{
  "hidden_size": 384,
  "head_dim": 64,
  "intermediate_size": 1536,
  "vocab_size": 32768,
  "norm": "layernorm",
  "norm_place": "pre",
  "norm_eps": 1e-06,
  "qk_norm": false,
  "tie_word_embeddings": true,
  "extras": ["capped logits"],
  "init_std_qkv": 0.0148,
  "batch_tokens": 65536,
  "max_seq_len": 256
}
MLP neurons of a small language model. Each row is named by its layer, matrix (up: input weights; down: output weights) and neuron, and shows model dimensions 192-319. Each number is 128 + 24 x the weight over its row's rms, rounded and kept within 0 to 255. Numbers have three digits each.
After each neuron's rows, "fires in" lists the words (lower case) most often at its 100 highest values on Wikipedia text that the model never trained on.

L2.up346:142117166138079165110134207108114087168160134118127102091099134125117139145130132139136089122085141124132140130123049106111092122163123126125132112158123133081089132143151104128148117125146096086087117122101129178137103114098122108136122159133171117121110124125151170143130151099173128093115120102127143133133100108103117099125161154097123146092136122101164126152133120060138127107110
L2.down346:098122155106096151120097117134157116152108117085109123105114067132143057117134146142142136120118099127145136127103122102151098094147143076108093143102099113107086131182116128150172095124142145113120143057135146180085103143114090135115125131097132119105136141115132153142101124110105095136144131121160106114139186093153107140128143138129150094142094132109123103113157137159116144153109
fires in: "an", "later", "american"

L2.up309:089117141174139125100119195117129119132083090124101111108155171139126116098149141137108113093117138181083114144133102105119083083136130131075120130123162133125130145130157086145147093153104122163176109103103133125155110099125093151121160110118093118127114115180098131139152107156122123137098113123134170146106146115109136121124169160129094142137116126120121126194122122134121129123165
L2.down309:092115149121114153085110162148119109146193126124105093084102158154158104076085170065141129177158110113108134144135090123099092141177133115079140089126125126104118148109119080116138121109127163101130127114158125141156131083120145117120114097129118094159134115123114127122156111142156140139113112144117128145117157154132115115127132119117139156120134115085112113118176188148118102179116
fires in: "such", "would", "may", "should", "could"

L7.up1213:130125151169140174102149153144164178134126159116123070152103137141137116147114114151166185163068096106133105128147100174096117125128159153086110122125117126120130103159115161137128130080104132107116130157140123081117079073127142168088140149141158147125107135133116077146100127128179172099132136125130132169112147105137159138096104173144158072152123124096136092105135118135117139160128
L7.down1213:124077142102162132116107116168170124099156152111147147157108128142146108120152110154136112104144082145098122121069116085118111105093145120133110148111116136150075119129150126136122144133152127143130133122163118129137117138114128097124124108111101126118129132150166104141138158152095172152100156150132156153187145134065136120116120129144131116094111133101149109105133108100096075132158
fires in: "an", "each", "city", "anion", "state"

L7.up660:140130117138120115111117113150132138087128103122148137132120100141171067144115154101097136126074109147129152103111101126146177108125109172138141134142134169152115123111150144106122083146126115104111145090156108108171135165134110160156164090159145120094103105089124133106133174109084114127111088126087137120159127139129130129097119122135137131138120116106136095122096168078118113126137
L7.down660:152098118117154114119103115154123115128114123120098112182132071123147110145075123139122154130139142135106166138123106110140130149116174097129136116100102126173109118135159119173174133172170094137133104107100143160102141120115154135115118131132128087103140141104148108124142168134132103117102127128134148079130148136077099125144082125086150128113109112124106168179155120140107121101137
fires in: "an", "site", "cochabamba", "city"

L4.up884:137156174103133108109139077121150121101141155172132160155114132129154149134136159111052111114115145173121134169164097153096134164153100155086132126093148174154138129106155103121119095131132166127130186100154142137109137117129151150118163151119146120097128115140150130091135129146120140108129131129136130092137142149092107116113143141113139117167110097182118156155085139115104120119133
L4.down884:106133145121127089177108166124117115096124133148073136177139142134152130159103107088106134136141108123166130134164112106120142135092146109140129112110127119134104178131161076144125093074110100122143092129122147097154176151129130128141119137155110165127108125157143125111089140107102120122142127157096157146136145128119124129162115125084091097147154110119132136167152102133096133138134
fires in: "which", "when", "census", "who", "m", "utc"

L4.up1042:143129108135144126134136138118084089104095110128143108160121136128119119160123146143107100122134127080101136147137114140098111169173089145106132125151128123145141124159141125118138143152147144114149147136158122164108108131140180123088154167139126155150082116114081180154122143137136094086124135165147177113125093140124131146108104168118139128148112111117141108132094162115139124160135
L4.down1042:112125135124132117115130082088131105105135121143098136171096173124124127153178141119133154126107086113118128124108163086112091105141136149189104109117131130121147153094137091101134107143148153130112104182119136134146136102121137150165097165131133107140122117126088126186101119122157131111091139117149089137129125109130145159166123123112152100158131146135119108139130138145109080105097
fires in: "which", "where", "who", "when"

L2.up987:149107144138150109135086151121153116126154155140161147120091135142096162125163115075074092105105121128127164152121106084134116123186111136150142148152094122102141139164119132124141113160114170098158112111120122149105097126127136160165124108104086102126151134082124115119154153133134110129082123108124128123128119128130111100105109111095132141098140117123176122161166124123176128110118
L2.down987:096125148131105142098112101124106147136155101137133134073119136130117110156144118109092121148117101117120144153108159101102083104132101147128108170113085111122133143186082112172134116135117167093140150164113091136115182102080129149125153116099092116120161161138153129177088129083139138171123116124111106112135130125112071118077134127097135125146136155141154082108127119143167133134155
fires in: "an"

L7.up1046:139134110095140108105198100142087123161139119115089141107105138119132135140131133197085104082115141170139154141119140124078128070153146126099124127105122153125179143084140141128137094130162118160124133200169120152101133102101085114112132136125139120113090131153093139088142158176132127084129111142138091121105150127106133129167157128129119094176134126128118112179111156092116134110153
L7.down1046:119137138157117129116142113171129107160130160134105131125111013151158131111158172134115102137127146089117137110102113135115127096113154112112126168111133130137128118122157147181201141118141078168133144125099119149138091180157094092109117110144174131139124159134111113137093157098147094138082123120146144092088136145140142115161121125088132139160158122095085108128128187175139119124130
fires in: "by", "with", "for", "no", "without", "war"

L7.up313:125105098170116156128133116135129123120166110133165115166182148136131118142131122154110088146144112133149139113122128129142116136122127156121116118139107074153153179075162136093127140144124122086137145126099123104110108120118102111121145126114119075153136122148117143161161154152169146131115114116132088108097104140097152140137113099164115125110155140123099150126195139152129124096129
L7.down313:117137090130136104078121122168147082140122152138171163156157079109138158133114173124151095152126138123140123106122112127139121133122116165124087173121147116113088097122119172135186159123101137100122103124124133143104113128133092144115121118138114130113155106164128127146148143129083174111071153130110149138145141164120146108166177140092130149145116108136114142150165113154126071096142
fires in: "under", "on", "census", "sq", "living", "age"

L4.up701:122125083152154125122122162104103120170168151112112139113089136134089127147150117111135142079146140114116121144115116182193114135099151125129130145133083093154120141121135065128137075121126139112180111067142139136123146151099128099158130161142132117118098134083134139084127112131134128149109134118137144122114131163094158131112139159123133123124076156102129108137152148135159113103110
L4.down701:110091138122167142116114135096125124137102095124121130066140095120159115127103134153130146107158118122110139126079171115133129115122170119142117135106149115150158063083104152089088153119163140134098117116131127130152144126119148141129121114160144146153130112190088146118127124144146125117149108102165132143129144099127151149132123164143109122116109151103106098151097102106101145101145
fires in: "of", "de", "s"

L4.up65:168134129099133114125121114144122116097111149125108139103132136110169102182137178130124077132111139099108096066120123104161112130130127100115161142115136182154097122153128138102119168144135174123109140108156135114139136148137134118164140105127144142074182129169110151139139151151097119143084100135130157078106100093158110124130079095136155121127114146142119127153063142100127100109120
L4.down65:111171158130117124152145124115113075126109181140131099138130128153096131131092115142090146139111134149142100129148109124113181170077118116140109123131140110155076156112129057148116105114147111140158117142076147101109138136158137093116066150134104141138121116135139111123111140129104117172121167144148148129139147119090120099109136067090118093139151113125131112192138162105112122138118
fires in: "is", "on", "court", "was", "are"

L2.up1043:184129168137114119100137165141143109125096114116120069153138150120139136095152134112129105133132099157128123132098111094174122142183115132174152149127150109130106130144133119141139144148166088118100122141108121146158122118133136138086132100105080139097138127132121129136136086139166112151094153139124161125136101111145166126137131124145108155131085161130117145112123096139094126124139
L2.down1043:119164088131142146107116131102133121142119084141119157105124148139148131106143120151130133142124104116153083147115100119142185184167116114119126109132117105111105126111154164086134157115139160097096130110154144107164154125121143102117146097132116107142152123118097144154162126181147137135142078126129104150141121127142127123137081120099124154145151128123111118146112170140140107104131
fires in: "would", "to", "that", "could", "may"

L4.up323:127161101160121103139116102122136156167167103183125127096145115122170129101129146155137111141122144199112123110163172123109146102091140113149142140134169139114120127123156099112132118171153116143100123114140143136125138129132096165103130126103107129122117127160081138173147165148137120132175108137153151108146126135117183119117114083145134143153116148166138100088140145104100116137117
L4.down323:148114133104141124109140119086148109110100134139162099103120155133089169136107132119081153099132166150172085125111176125111145138119146179117084145168087095150140123156121128123134113095089135133126156142124120156161140121141135113136115131162137132178156129134144122117113120096121104130108123091150136142098127139105148130106157125153117134134141110124136125155142113126141126129113
fires in: "to", "which", "on", "while", "film"

L4.up875:076122108123097159109133150133119085135169096160138104121145107133092133154147128105100165143139143147098117114073122124131163157141160127135117150110174127135151128170140143120128101153122154127126137131103133145095142111139156173144131102127151136091078120094099145117110098096101128093169128140133101147151147159142143157087138100146097136126094093132112120125103110124147118185132
L4.down875:122099133154102103124117114079142152148115066142127125166159124169129135093123164139109128125094183132156127127145191115081123120143137167141148115096116154125172111136126119107131147111147100125089130159123140138152104138158097116152104135121112161100145150133148118152112163116098127108159131079121170112093107131131149135144158105138133138125109155154121101139124156145114098113101
fires in: "de", "i", "of", "uí", "du", "he"

L4.up679:169156120150137128156121113185114168155105151157144100113112108119120147121125151136141109150127148135118148085117134140178080158153105122123126146154128152064123121142143109121118127109149118131113110134138123090134162114142082119139170133144126127196141092194105165181131134112142093127116125139138114082113125160168142132161185118097128134134147139124101133137150161108120135109147
L4.down679:107123099108162080159169116100160108129151198091100098120148097128060133142128123086138138134089141124120118125102118115113111090135073141155125134135109131141099143098119100123105104175133126125123134125094105143092140116139114115111105150101106100160114138101124140154148131124156124122082142090108132149172111122106112073134124105132122148116144137102102130131124133086110120143095
fires in: "when", "m", "being", "although", "sea", "who"

L2.up321:109125138131137127148116130132190121173156132112130097113142102111125108091143071096139083092101135138094164163151091114131081123113144140128121137143111113079098135146130147137170123092096152148132109084117156150150123134124075135118143110106156107132179169157149154117121124131113113107132147140125134139122142135153112120157151161117140116134190158117167125133139159146131139173164
L2.down321:112154116151125153150113126142108105184130139115124117107097121140182107119138101139135118098091126133131110103138092125111107080136145129111111192106050135133143123175137160174135132141159112135158155113134141132109116137099085162111088175111101150133171109077149161126117109051160113132103126148157136143143098105125067148112143161097118148140122134125143105156158148121147125120079
fires in: "an", "anion"

L4.up1476:124134148114116070121142156142093127119105116076128142176177149142119140151110101112104136121099150123123079153139149139188064141173140140153113144129133128103145138121117113144124077079145096152134127112133135138070200146156120142115142095164166130141158116089142123148087156129123167139137159124095100160109128104151122153162098122125092144163149103144142119121126124164097134144192
L4.down1476:098078094130164099109112116139121113147154123135101150096115094120128137135132135156117132148113163125112167153161152112095090108198155135091147131150152129139144131155131138086168123135175088148131122164121143139137094107137166111099144129132121151108137176155161143131125149098139106092146123101145131145169139121120121133147118135143145186141155144168093118106096114144119089134110
fires in: "i", "we", "he", "they", "you", "for"

L6.up1145:103123136126115123139112139134102146110149127102180111166127139122120095126138132160112133135159136082145133152185142100158177145122115111177148131128134167157130148123084112098126121121142152153106110155101130145149138146135121150153092117115153118126143084135132151129117116132146119114125131119204109121098132125134114134109111098174144087079142129134096153132110150096117127100118
L6.down1145:121141151121143151121123115095124101107133120105160157121110116124133129107101121104113148121111130109115110143135101120118141141120116125149106154090092083091114145121125158123125130113142102136135208148123143123126124129133122090125103119117129144119124069118148111106130100187115157154120161153104117132109144124185135079161126106113121119126146168162107149146124132121174150121158
fires in: "was", "is"

L4.up1401:110128181101126123126128128155122116121168120133107125126087123141115126126132123163083167158141123183141093113139140160137149140093179153167121134144111108134125139184118089133138141139130178155164141098070112145109171131130108105144141111160141167166164155128125114158128101138119113107084142120138137160153156162106159117119077138132090132121103139124114171134121111139139133113143
L4.down1401:105098118094161103101106088111127138133131073140128122142106084121142131138109143169131104100123171108122121141140158099134088098158153113126098150138142119137191075139143113136170103120131127144144089156111150169117127172143159115138153120104144118105118145168152145153138148138157107121151142092165146110142153124101145138111147119173155123090130138137085104125118139123130088127109
fires in: "they", "we", "i", "de", "le"

L2.up1085:166121132130137123143146094137127110090173111121079143091122160087129125078175171136093145115116129118113133119095126134175133107113112173165135152133150166152127149161127076124144126126122140105154133124151148093127128139096126090111134147121145121122124152130138113112097068107110109145129156110134157102150122095166138117113136128112145140087106108135107114142137115114123145084144
L2.down1085:128138099133112130108139152185069127151136107135143111139123111116073074106134123117141112182097114120076159116108157128147157125131122141125121117102142099117103129125135096127137135151136118123177159106114147145112129130100101084129084156157104138137120151116142144113132133164109130163144164148123155106089117112125128130086135139128083131133125168096160131164127132096123124146120
fires in: "s", "m", "world", "national"

L4.up910:146134118138123167131106137146114080163178147134103131179067145148143197119178111140148112141190093195141198132098133127115132120133148105102122155132101104146100138104139133148138120157100153144141137073142136089086126156125096056166142130132147117171099128113135135121119164085134118143153186166131086162116094136122134118091127145086108141119096162173138124127178142120118156100135
L4.down910:126080087104126106105087111124157177103122104144126130162116094104145109098130100114125127118136149143081127116146173122117099167169149141118124161170127130130146079136136136118143152134126103159109108144165132109157099125159161184122154154141104133086138172182162143167111169106130094097133121115149100119146150161105141145138132116166138140104172127147101139168088140135130134123145
fires in: "of", "i", "they", "de", "we"

L2.up73:096100184152171106133127114147171163109120115152138142126117130079099152147151116090121131098068141113098093144093099113131108100131151123144135164171120130098131117157097126165138151129123127081119101144114097149151106157137127134154133122112084110139112183089184121165157156130112128162111094116122191136137137122141115104104136108129121093101155117131148158104119124105161117141089
L2.down73:082139148138135155115137102152145091109124138136098097089095108131110124127134136167100100158091144117107141145137131177110065085143093119122130153130105110127125134145112107131122134157150131113105126133121103109125126121095131143141142097112142091133138181108107154176101158090141140099141116116165113140131115131137114128104175126116123134158106168139164143099132133113145110099130
fires in: "an", "anion", "aniruddha"

L4.up594:126125127153137075085118090084127174081179110159130140118147094127136142157140155089115160119147137165091089121133149154103180145102118163100133122119098141135169126150068156121127119138136119107175091106114174150139140161156138121100133131105094145087108121126140102080123121119157143092123117123108112109144102136118206126124140091156157120111133163123123120133152097135136124113132
L4.down594:115163115134136146137116103131104145114141141164127162189151151158136094119097078111092124142143109110156095111103121121133132126119119143137171120120135114132126119139142100111123165108146101136118153120145126104167118118159123092089119131142123134113143104162154166127115145132117118133142142102132133111108164113172086127126099150115118117168139131137141097127146104059098177140137
fires in: "which", "court", "who"

L7.up901:132142149121131139145127132112131110140124125124130143116166123117160140158155166148172109108142132136131118125157143161163124123077120106159132142150123138137100145156131155141120151103135138125158140128147112154152121065121127191149125118099082157132104154131099109139105123091170130112149100109096166117163143114129154156108118139120109137172115155108164147136112138184118107113102
L7.down901:135097151137108147113145127117134143169138113173125125135089073149177085147103121136117141098115140126072128100152149149116120124146161118107125138162097119118125140157124129151089124191193137115127127128104134144130137127119135083120178093123155078117181128126121091126152124103125150114116118146167149103157126127166132128103142138131130142109128074124183163115122166173156123157145
fires in: "march", "february", "april", "january", "october"

L6.up1454:150115107169128102114169118136126140142138146107131094143145100109152139119151094089170125136171134196122151143119140128149104133120113194119127148133090027095130111124147125132123135121138109113151124140147117115166115141117118137141127152138126158113103119121128123122113097167139140122117127157117130170097107085074141102096086156119147138177129136139184130131138147105151117127091
L6.down1454:149151119170123126117102150125095169181182126167128153102153149131080134150124104115129142132098110120120091137095127139113141141094132126143145105111122108124147102174132132117121185104096110133116134079126109099140145080132152111094136161168121083135145190151159103090109127123156090150109109165090163152092175127104127130103111158159130138130080116134155154149142148130141150108173
fires in: "an", "year", "years", "general", "any", "program"

L6.up1223:128132090091133142132173134138185120163137149113127122124129166130130144147127150120134094085130142082140123088159137132088117135163113115118128114158116162134137120092126136082137091121146127114125102174101128109128147141123124115173126141124154147117143166112099118168126154130138116140152082147117067127101113129130107139126100132138146137135107122158134161119159191090130131131127
L6.down1223:113141135139147132109133133169149152182138148152123107146112166111153103113130072076135107153100118134124118111107131149175137172102092146121130158110147129176106138106150139135131146143125115147167142116139149134130150126192140141111151119122135146139137104150091112129117104129159144141121110135095129112130141129167133135148130142130107151118126169126147137137108106172115129142090
fires in: "the", "on", "100", "at", "for"

L4.up1509:111128125126128131123119144163124134147132127098116099107162103121113105126076182140166149131136138123138109129151150118133159126140097087104140101144132161095145132149086079132147132124114121121113084163145094090138132119169136136089113127138159110168125128142108189157155152144135066101082137099139106100109158123131153122152164155173146117108126132160144133110134103146163101091128
L4.down1509:123181122092115144118159129126139116105142146150138121167129127119128139096109105090146095170136120107145109098121076147145114135116095094136121136145154117145156120095137119183102114113118131135171095102111118112123130152130129104110084104123093109134127116095120110092152149074138120147100120138150156112151148104081146131109122111113127099173165116107086175153139119073143124118130
fires in: "when", "m", "december", "while", "storm", "september"

L4.up942:119129125100105179137148129121128134098089141136159147139157115106115116115167184102115159112158132073137105132136139131115163119112128166117136150124130183132136118183107119086130175107104111116121151142141124135107134091124113157116135150123143131161144116134164086109198128144139094097194147124166143095128152172084113153162131106147169135108133090106126133138119100143107101125142
L4.down942:138182135137117116156146126137106114126149173132123063158124119141095157128138115089090160132115114120151107136127124130130143152077107139139110102109113097120087187126121084154139120108121123110132122148084126160104139132119124102136112133147107125147105080107140107110107142114150121159132153150126149135087106092120131135167103133102113101182135161111126170160138117068127127136139
fires in: "when", "be", "only", "was", "the", "being"

L4.up1455:156141119111160131107117107136143099120129135150093174143124136134125122161119125108114102114096100187140140145087104115124096086105131113102134113106108122144138139100159143131115099092145076131133125051113149128120098152119146149140084136149116154146157142088131117100096124159122132128076141122152117140124114128065158150104129134165140135145152109125066124111178101174118136093109
L4.down1455:139068174156139149138091145142077101133137107122104169123142069113156144109114113128117135086116134124135108141130166154160093158086125105148126171107125123141109127155135142115110151134115136105133132099117145189128105129134196128092117090173133156115084091189152130123124136140138133160149124151170138095111139113149142127158097119156114128129145113117109125171121055090116138113171
fires in: "of", "de", "this"

L7.up1454:118136109113150126118180176150125127090141138152150130088123104131130154159200152139138093100135148097133126114122126143111165149149168140077123110148135118141138137115097097139141103135133112125109143144116135133153120093142101170091142144106108078141114151142120116170112108140187130092134118117192090113130105084103124101136074103127110123128089144153137152102093127147157115141097
L7.down1454:121127148156111112120136151097141139148162180124107134114121122172158144130120171096116105090150114091148141156092136142110158117142118106112124134110142121108115118095096144136161138162164116153116129147127103121118137152136118166113132166153146146145154113119109102165083165075130146142074147117159169165131109175168145118143151091098146093126118103113118160149104105117134122096146
fires in: "as", "of", "for", "by", "at"

L4.up1021:148151140099157162131120093105102119141149141159081110141119163110125132154156202148115115119105158128116096089134118176105140127122146152108144151181142170113069126137163130107135069169144155136143129145112118136144099146111128197116164128107132176118125133140129156167145148107103121108121126127162113083111129134131160128086111117139148142103096104111159143100137113104116136115109
L4.down1021:151163128108119146133150103129128113093113137131146157124108094135128127105134074104128165171133154126134112137152140150117099134107103135158098142143131119166125170109135131140121123145110112129142093116101157170165165102132137070120087119128111128160130112115142111109158124126126117153129120112168128170080110121131114125145131103100116087142142115135125178179129152127111104153150
fires in: "court", "which", "when", "on", "the", "review"

L4.up1452:107141160167096122134120132173103113135080150129126151110126112120173126140099152117126117130118157131141104144167099109133114124128129103094139166125100153060129126140106128122130116112141117091073173101131103122119131174138099110069109113137102168119133124105170136145143128063087127143131093134120156104124096130131174160150152141105143139110132122118138114134120080172116150126142
L4.down1452:098140144081167161156129147127149116130146194098104111121119109156088102159133125133131104140128145157103140146114099105093129102125090106151125132166169128154128157115115113138080114116111113136148133127111121146125119139104161108092111136153113128154150146152166129149155099110128116140150125139117134138158129105061105102149094106119091134121163112074097122150118118126114109146119
fires in: "are", "is", "was"

L2.up1054:136095148129147147105086125117157114129064136126114075122143179123140145104152104142149088169100111165125118171110061096147078154132176130120120135155163142128103159147166140099153115134113137121130136106095121131163160141120101123133143102125134127092155159133108139141146137171132099137102106129130179109114131139162143133142117174147115135138086148115119112147131149095091146140154
L2.down1054:128117128134181142111077138127162109121132070097132139128111163113162116131088116112155129140117148115148128156125144124160110141138130122140100159103133076139116151116149149125169169096118152106136141120115091120105129186128124096094154080117144145104149144146095122127155098141128104096085133134181145129116157120116128135127094135111106104148097071110126132187115122138141119100142
fires in: "could", "may", "should", "did", "can"

L4.up727:106134114107151117094111098084134145153140170160143111129155161115132105104173174100126147123108146149142130148165091150130144100104122114146131133125155166144080127090092114115136117065163090142141168126152145139168184115158121133147159111148079146127164113080173143122132125114144114177147119118140140081104130146141161156159138107151171119146109109113069130121104116110107110157135
L4.down727:152168129123123137170099110155142124106132148139146120152140151148150160151091100078125123126190100108133127108131117130106121126089115121125122136138115088133083170131129082156102153105128128139128093105126114136166178106112141097161091146130087123127143049119154141092114118112092125155101139105163123117126118121113121155148134107117110121109136132155174125157157124112105131150153
fires in: "which", "when", "m", "census", "where"

L7.up1502:125134120133112131162128115118121097110075121117133099124119139166155118109132152183153166132148118157133129155166164136145102156082109131149048140155123104128130108131154107154129169103150125117135137113088116112134128145119153133109095109151123114136123097123121137123170142112091187130132138120221155080114136135126162147096111081106128152151153152098104097123116101133151130145136
L7.down1502:117136129128085103106083126145157138116120176148125097160115088128134145153152132091122116145159167101106145121149097138132156150130148172121116127095130137168148122106145142102175119137139085139121132119118145111116133157144169153122173111136147132134161160163130099105144145096094174146097140116116119098144120144108126088119150128133107119115137098122096167148112104169113152102123
fires in: "on", "sq", "i", "out"

L6.up803:110124132091137130154163134120096124100148120154103105128160121123161167095129126168131139136127128120125130051096138164122127114152119138134113134123128143136128115103109123144129122164133132107067161161081127111133098135085128107108107112139136123130189102147091175120136135153079151075117182127140127113141093115108127104172099134138131129148135117125117147147158120051116146117092
L6.down803:143174187128152144112112144131111147094109155139133147212134081147100178091125101141109141106129140127127099115137132128135135123143129094139117145107153122129117150084150149136163162161141123149156152159118105106144114132167150074153161136118130151123125138104127123111134154123172170142138144146170100127138120107138117111099121135132127101108126165102121127122112154085153118119086
fires in: "as", "time", "world", "lado", "li"

L2.up454:100121152141142137139129098149168121148144104157160139104136148128097118120176097085108080093107081134098118160131082111122128118181135144127123153211112124109103115146115106160155143121109156120109121100102118128102117150113115139120137122136142075112115164169184162106118145154129137134131152119140140167132110088147129096129106132108129142138130168136138149137158118102124124111123
L2.down454:086089138181122155128119138114086129126135108141104130069127063131149132128162149130143090103106135125093116157144079121138111126121129119120115141142071098094176127164150128160178139125121159136147137136129116118123146126132107162146152116102116152129130144131144163136141135072142131121116131118147106123120135116132101119135166110115106124116103157120187111133147137160136152125112
fires in: "an", "aniruddha"

L2.up793:144126107140097093076132089153139152123185111155094127131133130149129111095140116144148123108141092124123128137158136144152122105092158105108113126096107116154139143111074112119142099150082162103158125138132129125116120091090116118161162137139173099130109181137176160137114147177132140147147152116141140148126160114129110104102131144119106171122165125136106138133175120111106145147111
L2.down793:120123131127144102171130155080140110190074147186113131137106151119121104123155142137109132164099163129125130090137109127142105131159114121165130103107173134107155150141119122135181119150152108166141112137090134135140138123178132118103075165108093129131087150101147154113131085110099133107126140155111150104108162090101136118090113119120141143116122138135139122131134129106112154116122
fires in: "national", "state", "s", "record", "held", "from"

L4.up1297:089120130161163145135125125116122113136109149102108151126148143132106101109127106113111111138121116081170124144131089103117110175096175141158124163133134105128074136160125147125137144150140192139110099071140145143130106151163127126147091122090134127128149121123129131173119138116137135156098115121105165141136090144166112159127103122107115147156132131091160136129144089178145117120162
L4.down1297:101093155128163140101114097115156114140108129106125095142151101121115136137135153188159112127110143138133160099146171103138136112139176124143107136101101146105157111105136140108133138130123143097130155156095135115100139133175116171093134145111151145089103152165137105100138127157168138091148108131120168146157120086110136098130118100168148125098117168119131126109105115110163073127150
fires in: "as", "i", "average", "we", "4th"

L4.up1060:096118182118126115142114143104136126123136147113098203155118161130118155122129134120117178098106137127129126105126135152106137132105118149102134130103124108087110127121128139134132108171134139160179174112151146108128111146135115152114113147128064108132102127109126136103160110167186145135135107143116107120112094126126112142144122117137123126155143160150133136174137123151131132184122
L4.down1060:113130135127128130147124110150122141099136118111128132140150136133153140128109128164137094115106114102094142121103206137127112098138107104149141114086145128169124098130167097139092159137104132101120136134095130184091094160158158149049128105150149119110127106150170174116153146109133124104094123109125108077150172121152106110128116145130155115132100118116080162177101162076116132116124
fires in: "of", "to"

L7.up771:134121115148141116127128155136126111165169110147128128138123120143122150173120112140140153105139120152119132138099143153167169127124116106123137155118110110125093162163106127130116127131167115096107163089145156121103110145151064159164177110114153162125113125106090132170091113137117121187138185118131110114089136154138177125093118111112141119123116113129142179136120164123150127060172
L7.down771:131083145069123127119150139115140125100132096148145161188098095137140125105144134142116150137086117144112120108163088155090157148164182138145140139173151123099139116117116110137114095144128158133132168125111102110141150205104138106154175130129156114149111122134104136137135152106106116133133126138147127154124113157107128128147147117100129149157130123102124124157138146154137144115145
fires in: "april", "february", "march", "may", "august", "battle"

L2.up312:162100118146141103131107121101173105135121144155160092121144162151129120103128105114126150103145158118120125155097108139181124140134134108158099131129137154165123124106159077113156143122146119141142101108129126155147131127088167112090151119108106125131138112122128117174111082136088129112118141141133139113116170137134083109126173134160113118141091128159129138183141136104134131115144
L2.down312:121105079137152132125069154082139101139106132129100131125198153159179121164119135139134130133136158140143151119144106146115117149157133135133158101099131098095123133119145149173166157154129152106118142119140131112149130119127150118113170059152103132150114135150107137171109116154126146094140128111157116131120151072157130125133118100108146137127166103172107132149138129157131111135120
fires in: "would", "may", "will", "to"

L4.up765:117100122129146129119146075147115130133102140151146060138139105121122096131144140133137110112158110179177160116089150157077150136134131103119128153131126139116126120130093097114122099128102077117127103132085145110155124123148108109116125146117127130138061157150130159138094146119114131129128172154101131105161060157105147120129140147130144133079125128099118102107141132114142099112133
L4.down765:124162133106125093086190136109126106155121166133072111163101146136086117130141117104082124116149148153135114160119109121089119120149124134155147111169139125124121148082113108139084092120148152089101119152124104136145121119127108153138120178128117094149116128121107106180135132110157117183085134118150090138141148109105124107177128127078115130099151175132127114104131118122117103143119
fires in: "when", "where", "was", "be", "because", "being"

L4.up846:158130128178165147131126145113125107145146130138125144132108162124111135127127175125112115114125130123148104156114130107131121141155156122135140183156121173083115129111153124115136140101142104156122134115149089115108147140113157104095146151126137123140180116143112127132134164119089151150127117125165149082121113074095152133124115155154151128134121151148115129093103099161105138159127
L4.down846:119146141148096107108139109120123118088103132133092133135122202168114146143133100095108101127117130120129114126120156122107127150082096154143069148112105115157101159085137121126102079123129133114139080184125128143117146118122131095132085148138131144191135123160123131136128094117125149112104127123113140144123171175134105118161118125107144105131145118104131146129110134113115135121101
fires in: "which", "when", "km", "m"

L7.up445:117133150156137109137133098117112114119150138091142103161131120111078126143171116118124133165107108145118109126112111143136143144131148176159182103136113112108160144139096111146142166111129151121120137130137149105148136085150104126151152096146118120068126170166166129137166150132115130098099140119138131175122106131071155162090125161151137187129148142115147097132125118124142158122129
L7.down445:137145129129148147132109101150159129133105171139107094163133105142100105162111140148109148118120101157115086150095095115124116106142156099120127120143104138153158090148141155121151126133116154115115135142106126148102071129125125130115129170117142101087176141094149147146127142166143102105147103141153136119179146101100120136101061129113173123123106137148141109145147156140089139120123
fires in: "an", "the"